config.yaml
hidden_size: 384
norm: "layernorm"
parallel_block: false
init_std_up: 0.0229
init_std_down: 0.00372
learning_rate: 0.00125
beta2: 0.99
batch_tokens: 32768
max_seq_len: 2048
doc_mask: false
max_steps: 10926
MLP neurons of a small language model. Each row is named by its layer, matrix (up: input weights) and neuron, and shows model dimensions 16-111. Each number is 500 + 40 x the weight over its row's rms, rounded and kept within 0 to 999. Numbers have three digits each.
Before each neuron's rows, "fires in" lists the words (lower case) most often at its 100 highest values on Wikipedia text that the model never trained on.

fires in: "of", "name"
L12.up928:572521503528530496532535516518490487527514433532492544511516497469533585503465503476456495513523492515484470447526450505524551553595509522478516551482497511500515476588493509507514474407503430486563525482550480541493486414516459452464399467478481509507541517515479540517527484506508524503

fires in: "by", "a", "to", "on", "from"
L8.up364:526558473541477452490435487519498510458505473436561458487454461478495545462540466496561519479465456498532525522560446509530413517531458490482513458462544521475541501516507533400490498490438469516480495426391568494501464622447486511444506486386486432516491521523576590455496505516495491505

fires in: "a", "over", "13", "an", "other", "responsible"
L8.up498:495518542494588521507501481510524608484491520463541580498513499486476446543530496550451493429540569506519480519619479478515464550480535464498476543498561529534480456552576534524459507512475472473459501515494584514472485554513393502474487541490467499588461505540467499480537489591459521524

fires in: "for", "as", "over", "following", "next", "throughout"
L13.up1012:508471510515516493528509449604469561514495517478501503505530486492504410486473507536489405468484547472629535533516528451498508486528473505570519504435511523550536504489504497543461508486495463542457447589464569513518536516422508495512476495475489436508468483531493548521469517497521424610

fires in: "in"
L8.up733:508519604504535458466532461481529547495517562512499469498525528453468539512460530485515421501493540465419472535536487509564525510518491504560526434575546530506497570529589466460449476433520433509449521553461532516544523499460437491539411490437501506531473555511481466541494470542387501469

fires in: "a", "in", "his", "her", "this"
L12.up1474:494557479481514462422521532489544465489474457460454460551497533523583577516479528502551522437466507458514445530558520502470410535539554505467520496510476514461522464512464468457532544459491483549475482537439567542493516582531517529515422532539495502519509452515496524466437494508534497555

fires in: "from", "of", "in", "at", "november", "october"
L8.up1302:496530464488435552530555506518530597590529523530489475529461494518482524475470483404558478498460546399499541496502558448550529512512513522598534589504458528519499465538579575470509485413453511445481426447390576490535466489431508442556506509505468477464545571546478539514460446483431487538

fires in: "has", "had", "was", "is", "have"
L8.up755:532522463501484511538493467536423504431501448483548529614493547533501477505548448533566451422475428491475540451450537498519447532451553502546548478488492526547545501515539501468504503480540525444506539498479563523454491516467500524494481524485469444486423492569476475529569502445486486469

fires in: "as", "the"
L13.up1036:599453534480501490537540467467517547471506465562508516490511498552561509427545438464479550466491536470566533524508491477457526460489511529500459411495476511531507518542542486493516461524504432497486570514435501506478524546518448527462448548468472469411485480532518528476501503546518483560

fires in: "an", "of", "several", "two", "various", "three"
L12.up550:491496497472427507540476542512533564521509515468563538514489476495518489513527445512450602516541517467497485475495522410537507503529543447582503523552488509525514549524519495514469551486473534520426548500514560489480512526442477597494503487552463486461468442507497507417475491512527479541

fires in: "an"
L12.up1455:508450503465506531511551521423545554506520560511547521542453461528510550431577487508462539538489502484450482512442391476454459468497450531496479529427479535561456491508514464455542538506483479505484490497488587485472536526448468534476438496569438510531528450506481520488462475562576502595

fires in: "that", "which", "who"
L13.up1201:523491484475517544488478530521417475471452530553531465518447510526513525515502567517577453442570524461575528498518456430495505518480504506515456468416434495424485510494506433556532465542433407460561500500421498539531526519480576531472514498458457484547508432462503554485489536573550507512

fires in: "is", "can", "be", "was", "were", "to"
L8.up1530:493504511487608482527536489476488559523431433583514576545461499581527480520540496529467454497473445526472556507501442488478480542443509473480523555493521536482514522480538539474477425498500486509509559456499521518483466547479551476440521471467467461511469468541473461489477475573572533468

fires in: "to", "of"
L12.up328:519552508493580506547552407554392491487549513449561440572449537384545496477548541498540503514492534536480520459501525556517471519516447517484515537556551509482531484520532582488486532478458434487499539536461541446583486496482584510495478517446435439548492511515484607480488486510591494508

fires in: "s", "of", "from"
L8.up572:490541549466483557538504522566448508480513500515561548553402540487544451587498509529444514485459548526488516501560526536535492482488484476523516536553520517478577478496521466437509518494468433529459501606524522497497524556511441465474490483445492511536457479513482539432429462557506567523

fires in: "and", "which", "both", "who", "all"
L8.up1062:548457488598503532427473492467531578466511534502562445565541521554520532439399463524483511451529468501498512470607529380567490529488545457482490433415478519517522511509514529428486538537467492444466484466421501482481532484446453521513489484479432550541505507556516452501499484491459493534

fires in: "in", "to", "with", "south", "at", "north"
L8.up1200:508583552467506540437581463481398517520641509448463517540497486516504523460535435478513466490444598459517465505491550504542515518534461447520533479496439516493562468617544526509519506490508511485467481464534566489537540480523475436528476519434505478583512494490471432485470480501410484535

fires in: "to", "and", "of", "in", "with"
L8.up85:563565473361473516551527528523492515485531488463500507610506447494531511498465438516492510428532569496483474509493566455536506523546539439550578501530458521551548553470533504542586471530488485501503482492506513455520518524485455529525476432465469504502494543527536533414492474451491484537

fires in: "in", "on", "more"
L8.up623:484530520459497577470497499567444491503510472573474493478479557456482531457540519525577457475516547478534506524527496508505493495424501484516592527496459530472558523529495435522507487472533439369468528508438515431462480487502509509487560462462511443481496540494493455515480482604538487442

fires in: "would", "can", "to", "could", "will", "may"
L8.up120:526530513498536543511554499482509544494462410450503513575468550471579477553581408550505521443468523525453562494502514487535513519487445485495493551466542542459494467518528515414470495481475423480484492457492542473466460510454539479469475451575424456465465533562470488496521466519452477501

fires in: "an", "one", "each"
L12.up1371:511455491523501591505530516499494471524588499416453506505565534507504419480477477471540531524482496488461432518504556389488451535466496513518499477431451523479462526525511570492505539502465453535526595469516608511470502490470457429411503584530561505491427552543490494469499457497563482545

fires in: "that", "have", "and", "had"
L13.up555:511528496481503490539515507500537491498481450480522497498515532434593479528573530434483412464486461531534521440504508432472538536533530468461499492553523467481555542577603507520489493482589453442479513541518498515500545488490521523437441492461441471476507478494510474497429530444486494490

fires in: "and", "or", "de", "in", "e", "des"
L12.up1240:480533537529490464417535520544524453476522467511494428490529465468451489539471471527494517502461462487510485479532491462537492512523525473507524528460461541484481555465516461523469522525468492460430431511483500446471530511478584485478496476382494464560428526539491410464463468574513537507

fires in: "of", "s", "remaining"
L8.up1419:537592523451557515518473508532415559501522471539430509595467528479514427523540560538504455468524568519515526480578466537486525501521458509462509457467511516478505503555527494489510490519494447376497502515463506494441517504547485441481512499528464538550468451502461487508450488446583441464

fires in: "is", "school", "study", "are", "be", "work"
L14.up831:508534519515545566581578550443544529454603514478435475543453541534463480470504522481519447555528473467462527524532509519461478496525510431531502545449483529455494511476501469540406553471454469460523508479527502535517496557407503483503507560479494562445432486548442396455477478519468509456

fires in: "of", "end", "fort", "side", "temple", "on"
L8.up1357:472463496489504458484463493496476490517541424519520493563450443529523472468538499484497539467433493522455493538444538510550506482473425517478429495453511522503521465523477487453474523503538521532468538502449452478395478520506492449485523489447544530505466495509485480548480481568490530523

fires in: "a", "entire"
L13.up708:560503482395496512512492559496514553475531541521480535572448451576487484516571501522477443469454568487551512496518474446544459505469426460451533543437496515534489505533592520474526525498505558530445510512510512527448471497512480495493477512472488516587501486553553496466460478447557523546

fires in: "was", "is", "were", "are", "and"
L8.up1488:487484466459498463483478393545421481495521426511468496544497546468494481490559514562525478436498487487471588503484495493544425504440442499535487498560530525508472463525515465534525527474482476472496508485539524492484471503465511466528521463513553475490420490552468597482459479550447566515

fires in: "as", "at", "when"
L8.up1231:466487574480509516421516507500504499604551394527495499467475588496518491477507584484478524443511559484480573504503480441490590514476499490577523489533621507528506547522491496529453499484506467491519504485508522531499492510568507483461419470442541515465476516469526475517492478504464493523

fires in: "of", "in"
L13.up1518:586520517514523487392496499528467590609519517515528485497512501444466472484514489606451479457541518570451526498540518576516541470537550548466469512518555519472519511524550483516490562438520454525511487577511537421541465487535523502515437550532470520537513525506495489481477480544479465522

fires in: "be", "is", "that", "are", "has"
L13.up879:505547505497510557406508412542507504531590423427541523485438574428496474494573474575516474544552470497492482528426493437466520526557494409524542425447460501510564526470499476570443527510559405494500545494485517498456479486480448520484520534512536475525498518510433503490518489540542569488

fires in: "of", "about", "to", "in", "a", "under"
L8.up904:529523554418539516475553531533523513496541569477491530567452435520514421517494464504487586483429562516415465495488516425535506544429521548486545518439552541484511504528513473604483529532500457496447452501435571469542512505496507428477474464460527472525459482541536475536463469506495458580

fires in: "an", "love", "little"
L12.up283:503492451504496541554548563458480437449593521468534566527489415547497511512488498496575489499475560542468540502519447470527523455515533435508510479355502514498470520499567447499561503496466424449500501509393604550537524515499523438479468507486503459493465499554573499532505471524476490513

fires in: "an"
L13.up14:447542435514483504490571500582469479448487529494490571586540451512475483464498508467482578502486449468501481515520503492577484499534506461503497521455502505497504441559539476494484512557536467427536479483513507483465511533459501505520493461511527487548503450493484494488552484532553526550

fires in: "an"
L13.up509:549533482421457564483496492484477491510553522494451523480487453458505523470498595564506505477578533456479493535480538501536530582481520439543484501557531515536565557525551503488486539489558470530484521466434610565521449540557459566494480509599484533494537457606442551541487460550519554565

fires in: "to", "against"
L13.up1442:513565545551497529503540423460514546499546439492581500462504518500557484519582467543513476532504460541533507446575481525494555540569480516522492476504474501486501484533533482484520467494455521571512470478484622554503493502500498517495467448484458429503524480520461539418548501558487495480

fires in: "of", "to", "from", "south", "north", "side"
L8.up800:526460509505483507466498458473488502531561521512457499624439511505504487504497508478497515494487482475485577513545496432533527450493481426490495524466550525575524534536589534518544445499462580504467563459488490479505516498491496493598481479386484518485448491524516521497470477477461562575

fires in: "for", "of", "with"
L8.up781:486532469473544497521507503412499515503487464538551528532482502445466468467447592415507486487503555443478504562440496516538592476529483532503475444531479537465492479496496549446512525499478490555549460557513503464469480475515469485597543477457505505491460455523532455547467463488479508557

fires in: "or", "of", "at", "and", "councillor", "a"
L8.up760:528541505487519430456533485560461483474533489482497463506511498488508476471565557546577467474505441473529514466534427534515547504465434442481524564552507527470491486479526502451533542504487489462446452501491466501449469471484479475516497481488526438532463485491457496480456469574501558502

fires in: "at", "after", "for", "in", "following"
L8.up1388:528502557488589476555558514517452509484520511575552529532468521398480412471451534519561488443490518460490489496516516434537574497477429499513475564457537528467486538481556538534396515470560508519574560491463489456502515497446514426489549537504490506535528421512496468545454467508474418531

fires in: "for", "in", "of", "longer", "the"
L8.up526:562464473445521526497474514437475553477449472538512488580542498490552452593492507562454524496495488527518487500512539462518513511519505447550459524502555512570499440571563510501513476488457450465487507515494525494466494463473501521527506494406518419579488523522503488496521483481451505557

fires in: "as", "also", "lucas"
L8.up285:439499528464568491494535495479520513565430470466457532494522550411478444527542468475463503429467560526570534495494492439524547516522558478497489528544468527417491539462473555534479554467559490490543503513535536509499514490475513477490454535501472501482455518549469454501478451553486577534

fires in: "while", "when", "were", "with", "after", "and"
L8.up888:466491524478531562482547522463522544501468437471521479558495569496575417467581487519504529420464489517458432498480463462491528543503539465509529481502568517543566535540516481422458536509491497561543523442474534516537480564489451546553452445442485394499434504535489467562479497507477544463

fires in: "as", "and", "so"
L8.up853:506471518545482497440544430508524550459502505541471501527439516469555413522531503562513536463521540459497517583527504484433548485545478426532461454578485521474447503460490504426512520464499509503523507482559471539508499434485403434485564458501604482518372500512484528460496470504536530507

fires in: "an", "operational", "company"
L8.up180:538508506505413569497463550524493504498533484541537553535463452535494455519438480502485515477522500540489575459509560483498559475483518515458529459482523513502516545539521527498523445490527470524445550472526500470481510468502563525494472494438504521519480414510488449522503486571549504565

fires in: "had", "was", "been", "have"
L12.up236:473518492414457536555523565616510476510535596465517546482504588510510489482518479499441474472471552500551468468479400496503504509434555503451436472492487541523504551489516529501467465425456510456444521558488557444494515510484521579516463486508470456506440467524504528504500484536542463473

fires in: "of", "in"
L8.up1329:476486530516525487481492502480555515515470508464505528445485555475525492454530508549513466486503463543478483494510471484494566599432443441509538470515551519513516558449548599570464484487562543502495582496508515528523499511474409411560515498470504563560488571527519448547470477486525438515

fires in: "of", "to", "in", "for"
L12.up586:519525542460564450535458504504507512513494465506554479535503461463520482551522436487516559506517511453511482481521537507536502574524465471518459497483511489526488519521581472444472503486514466512476457522387530485519488526449519503491526551512470485537447406495516477536478520537483469538

fires in: "he", "being", "to", "than", "as", "and"
L8.up1490:503568569515517511494509530521510519488556446499437490637486470478560518476492477533530517454547476485569552460506553483598513504515545435569523477442453519531498515499523463478493590499467490490506469482499493498514486555518468542569471523561459547525434473560480476411454461454443521560

fires in: "on", "at"
L8.up252:461552489517528536397488522503434535528522482512530480562419509484532503543528490507523453501499483494566484521485459474515550542431425445512416511543549492459590477506495513480520589512520533506458450517472475455454495518505448472491594484532483541509450469502427479517459507539549520500

fires in: "is", "as", "a", "are"
L8.up1289:526457473543506490524529517503463453479456463487503514576441533456497435495555561563536528455465448555463497491565493458506464505493455440550520537492517533527499512441450459491464499519498472483495470491488509504441516503535485476488499475401507445543446399510480481457568481547518599545

fires in: "a"
L13.up173:496511503485488486486551500480445513470489421501493416502560502527466519468509510474484420424472505488532491516509494407562460574503540416507531555477515513541528525493475517463477566471451460553457475455487583496495438537480529536507491577500443515487478507564467493468474477524483523569

fires in: "has", "released", "have", "had"
L8.up34:456460513424540517459503490445409560465544481475507555501577471511472475536584502533566503476537513521484470517509459526489465449503526535485473474452472554474560530501479469545525460469498489504443485461515567462481525497459475590551495493496409399547455433513479561470517480500444456490

fires in: "for", "without", "with", "after"
L8.up864:488474423418472490480481507446535528519489469610510508529547481474526452475470493542494550436527519477529510480448467474581537501435509478468482460514541522552499456465424518549490391488468560548564450500418540502544450425444512473577502493558504454530437475550509562489491473501526484525

fires in: "of"
L8.up532:509517474489517474483524507576407503536496547513475582503511525426474510447564488580483492398517523532531454458478541537562534489515488500529481441468530540521456426464513550538458530447498583493491490531513581482479537554464449545487513502515541511572440488519415570508525457537473445506

fires in: "was", "is", "as", "households", "are", "being"
L8.up1353:537493575487455595480604454539508597487571534462443460575544479394533419500510497521576524503501489531479501560480545509506482583454531516518483487519551527547542460531485468530539464493479445512487560456513455487499483487527517515497482472468463409460497501571456528410504464464544444529

fires in: "the", "but", "and", "having", "as", "his"
L8.up380:492536481457544550554504507527510591585529436525527568596512476539532498388437444575481522413577520518514557482518511512498586511524548445516477493452489511548479516502545505494443448492498514469533494523529511514483526487536450549547417504510511467487440505522508533479450472445461486491

fires in: "they", "i", "we", "he", "all", "she"
L12.up629:476485515543521433548485508514492526529491488485379481523458530520497509496599496550484498432531520497531498490538532552513494516519542457532464478424488496485541573557462492485524509483552485472494525546501442496504469498457526607416493480555555483489500503483518528470486488442464541446

fires in: "as", "of", "than", "between", "in"
L8.up879:510492502484484522468513525541455563544507467498503508531532487529541480540448558495529474502522538503506502499602498519511452523531539464535531446508509536517496530531546508492488535459448520393449461541497529489479469525527565457508490491449477457473532536560485522448452469554450537500

fires in: "an"
L13.up1255:519530520515437511501520539488550547502551518481509576552495472465518457568546534472503512549557477466489541448502549468488547572447511457505471464485475529479515440552570486477501513513567402525469563478478517501486509572493499523438486601497514508517418520545494472525544465552486570554

fires in: "a", "more", "is", "an", "much"
L8.up506:503488502554500508444531570494483494504465516499509524500485591519516421556502487500494522465474467531436429509571487444537485483419548453548520556511503532501494526467548539496505564527495478495511474424459511503441494558482468428479535491434526478524503403524514431474526448563464530566

fires in: "by", "of"
L8.up1052:487494466454485623494493484503497592518545447422547519516458457484529509494511503535492529505552479549466511515497515393466568564524490468596456464498570515562514494465502490466465480507476528511548468449461540521523483560572477469430535450468497432462429533551478488503424476487492447470

fires in: "an"
L12.up566:517579499421523577530493592530464522510614424421483580565451485463501453503574456542515518472470540486509469484560545432460495488510475546485549502374502526476457509516448529451525476483532528493477564525489495479434521547537493495478480579493578511510500517549529419518497480568532536550

fires in: "from", "of", "between", "to"
L8.up858:552456543448509446482606554455501538504646555470441492537481452486467544507485548508480521532470525555485466447574477426567489520505559422544460525504566522535431397573532495499454461496521480486441431444482503482516531516478466517581502474443514478534504576538537445513494464553485529593

fires in: "due", "than", "3", "for", "2003", "after"
L8.up14:495497528461518523536516520522504610504566437496468517499543500532518479496433520457561576481457500458481511505472558499518502507484423476519493471598484540543516561503475535514523474483455556505505488518490473513507492422508483485514527525486456515477490441506487492484439491465526529544

fires in: "to", "w", "were", "under"
L8.up765:518497483451507557463528512490555522574525504460464490508533469509498507492524532445486473506533471541486532503490464509526490515557565438467500517494498512483487509475473506513503492463539453473453497466489537533487447514409499497452415487486504440438488601533517511470510451484536532479

fires in: "and", "in", "of", "force", "city"
L8.up284:549580513551493453482583472459483529478512481441462551548515487527505557473495489434491459435448491448480476466455446437569508481498495520501486459411548524503507532515600454497466508502559524528426518489495550485543531493487421528481447521425507443524466401514465504534489487515539491555

fires in: "time", "years", "and", "sometimes", "search"
L8.up934:519571554513488543462494477513561555491450536576510574593464580445577406531455491502468568456468535490400461525522517460564548510538496462551494529492581533563476468514548509453486493475522506479491556493499457478549489502531460485454519401459508448471395465512467515501489474558539511535

fires in: "became", "was", "is", "as"
L8.up985:491497514454546547548575433506476505527452393501505527515428463524492423447526496497480515499534472526489474524538451436503469518408588466532488481442489520517500457535505482494511487504491446505459535468416533499505488464546456530543541457532494516481471465532468499509513483535516534504

fires in: "an"
L12.up38:476588489521460536537481520537536441477524475535541575538475470513514544518493440526495566512426518406523604507442471506489545538455616482543505514455429528494526473527578494455560490491534441491452454460469557495436478579482431505419441505521498490487459457525459482537417483516454523540

fires in: "to", "of", "much", "required", "responsible", "the"
L8.up575:463462457467509550509453529507474532488538419585437511551478507593529497519498525516443528501486519515490564500489528492458491493472578419554551512443485520501494535540604576450494461532505539540440490501494523500466455583515485577472432551483489455510497516505526464488561490459479459496

fires in: "to"
L8.up802:501478516515503513593554485555472492503587490490487474557536491488472500473535473490566480499527521574469535486462442512572458536516477453413559531564511520460427445468485519535480464477500498452498493482519603558481487438438539501488534505490393457519481504519499527447500477478522497477

fires in: "and", "1", "all", "three", "two"
L8.up469:520485403515535544567496531462533508500520483496506511509543422537534475560442434563473494450550507513490523518528445511514514481567497385485465536388514521526532471471534498455422544519426471457426486599510548502451511522481494593476453482494506476516481461548448428488497484505444570561

fires in: "of", "in"
L12.up1452:489451503481485473453487507440445514590546450511541548577478505457558457540490571439505460481467482450496521586485465468547546540513484466519427504475456506488608537489526524425518534497507541544529595521431543490484498492558477473484490495492448521488435528531552462515438488471503467537

fires in: "a", "unit"
L14.up343:478514561451608509501459547477429486492565367535480424530607455507553418491532446490480542541507567447482510509612457490520471474492508473422489527491555510469517419484453453423526569464443440469560513491425503500510466516475476543451430523483433540502414468468530474501483500445494548448

fires in: "and", "to", "in"
L8.up60:552525550489525554471603461526430465486522501463463523566496532447517541508459439551505512488476484489406427513481555380511509526465536459531538407582452540509446516518491508506534506475471481485439523494482521466540503485541421565517437439500459456577475439526526554443494464415467486562

fires in: "him", "she", "himself", "he", "to", "them"
L8.up1254:495541579438533584512532522523502567523452454545490530582448539588498456450467484566510507451502519522505512519520509479579526564455483464517509495471532527518476454576557539456468459457463458480497508512526497470427498468536494469497479443498491572538461457499404506496428486554531542511

fires in: "to", "for", "in", "had"
L12.up777:482495468473481452436559529563531529526486475536544525534453490457556513442514387443574477496485499473500503446518489549537513566585463511462488444487539493546481511500518501415461489462483527533496493567488539431477511494470518556384455558488453395501542460480534443458456526523503468567

fires in: "film", "music", "art", "television", "interest"
L13.up1375:559579518482427523429429503447452520455465514521428514503477495473498471471472513473496495449557502435547548466547455480475509461428480465499598441454480545550442485570540555533544564517477472474514521487479477436437484445519536489569475391441474454526516500480457529523537485450475475514

fires in: "that", "to", "his", "by", "after", "due"
L8.up826:522543510466508466567474463550543617466447539497449476473512501534469501493473456554583532409476595514568479507473567525576492519532490521516565475570445526487420469533493533534549476482562447552551453465436480516495505535458485520513485522481458469516503498510484556450459498511528433523

fires in: "1", "2", "3", "7", "4"
L13.up898:520458448450516499537456495499520587530511492469483481582512412435511448521455453563528542497528577472502484526554592487543457472569489479561513551477519528595569437501526491488478510477542492460465467540520472519503457503495523513467468468485547501626480566536507513500485492541506514417

fires in: "more", "an", "most", "television", "longer"
L13.up539:528454465486490514500615551477507528479485526482458500571533457488509497509530512469541508541478495462513441392549475475553525471529480507494430469468485530515493470523531476457564604455500447431495536488471479474477553519473454527439496502555461518522483463538528491488487465499558521519

fires in: "with", "in"
L8.up869:453551520498533487472500468511493528502511498530469523500504536441576446508555476479556512452445559482543518446510555484556524536564472491526477503580514522463511494562519490464507491464538460505507435449491532493466507492504475430459495470510545490474456494510430485540437492541518497485

fires in: "at", "an", "had", "has", "w"
L8.up1158:542572550449543548489504439525509552487495424483540511522475496470521487531528510496495513494501491469482536533452401505552540479462443445507528494555546535521472518524518481449513533474504452517511492559450522468441527486471501472517552459475495501539510462526539441473436467564552531536

fires in: "the", "in", "also", "to", "only", "later"
L8.up1432:532480563486584571535515468454459501461493585517551528570511552409504469551470536451483494533440523501509455495462468440574526492529609488514453513461516510472552543523519552459450484488507517521477490437436495504475516535534397524569524539464468501559546518515520465511424475511497466570

fires in: "1", "3", "2", "4"
L13.up1338:523481496421568504495547503497485512540508487546516559574483424523513523504476567559540476528522505462517498472538499438536507528519541403522522491523426530535515561485561521419534498489514492480526525519481449545423479517476477534455542514469556468539419509517516473481471447591545468464

fires in: "was", "got", "were", "be", "being"
L12.up1323:512553519520520518433518443548531555487491492418501526572488598441487499433497449510499510421489477437520454482493531540510471510558493451508524518546476530468527453563483467487528467426587460440598526432542455459448470519509466527503490466426562556458502547542505456514395481554582552520

fires in: "in", "more", "up"
L8.up896:583522528477443525453511567519437591546502425501496557540487559493518488556521581550497481524502468451547510496507485493520568582492458450514520536465552511518571508501572506480458548481469489554482463495437539501423483607517401505484548492429470556514489503529489468451413462474455506519

fires in: "a"
L14.up1090:462426589506571463499471492493436490503501479498469405512379556450481487492476437536480550524467528480493469540538459508567490462480471446505552473536571513513495547539511505483517564477482462533549518533523515415520519509513521476597500481488536550564466492491533523458490487498501582463

fires in: "2", "3", "1", "jak1", "6"
L13.up853:559504505496503517507554543504448618515487450488473530579466492466506505425502499525592453540557515522500537515491519398451488510540466497545509487507540546557485526457531500539508549417599538488547534478494465448471426517541514569496477476555513551562555492487472487440474461599497490467

fires in: "three", "one", "four", "same", "a", "two"
L8.up1221:525469525575529516479539454452478530493421523525552565516514443449534472485481528536384459426483488483527430522554425480466509536474504455535514550451512513473482543524551495510539568547457476510469487454476538512453482475485488524524458500482531439584459492510533531499448480581468518554

fires in: "to", "and", "of"
L8.up645:494494473511488516483513569537465557512506446509552497613520500494454420519506506482515503472441478489569506499427493420551513533480521523512441477468486508510577516601528441468507509506474466505476481446451524512484532530476512485473533483504486496502531473492451577501457499533520521487

fires in: "he", "they", "she", "i", "we", "scholarship"
L12.up1009:420473487421571497501472540472524596485487496462442535483532548495484467520571535555520549446502535466495499495514500510510424455408568470460509545494512522528536457553583515421434532519507464475441485564484482449568515458458510489563470462532479466572506420544488493514485469467543499497

fires in: "of"
L12.up1459:507505442496532542545498576479434495491472499450430462522479467543513531558483433545564464508515542523515549521515494583525539556527552427514540509499480506506451471504462487502460563466521466496523471503455508549468484484553501545523500517574495530605469492533523419445411499493492523512

fires in: "and"
L8.up647:439523467592430560450490486490524455454530452463505543537493509449567474512524473489502485490568530439504580550536487504516528498565611403540496505556563535458486489539485496476529448480458453454473490513497514506463486480455480528479457441472479516500432485572482449443494473504448436510

fires in: "an"
L13.up49:528501472455497475439503548523547471500516500536550551580460468500545465497517540559541516467443578395493499531470534516579426512476527427475502509525498503500523412541556434523501486469471483432460493504445503414500500489457516474517507491537525455574469522509478510571534482488497510511

fires in: "to", "at", "of", "determined"
L8.up1058:509519505542562566531446489477493479469426439516515489529521504485462433484452499507449465477555516493559552526578501491539442517514507405510534534437557512563480526466582522482502471465494488508525496540480553491424498521452525536491468466521435532560491405519457558521512493415461474501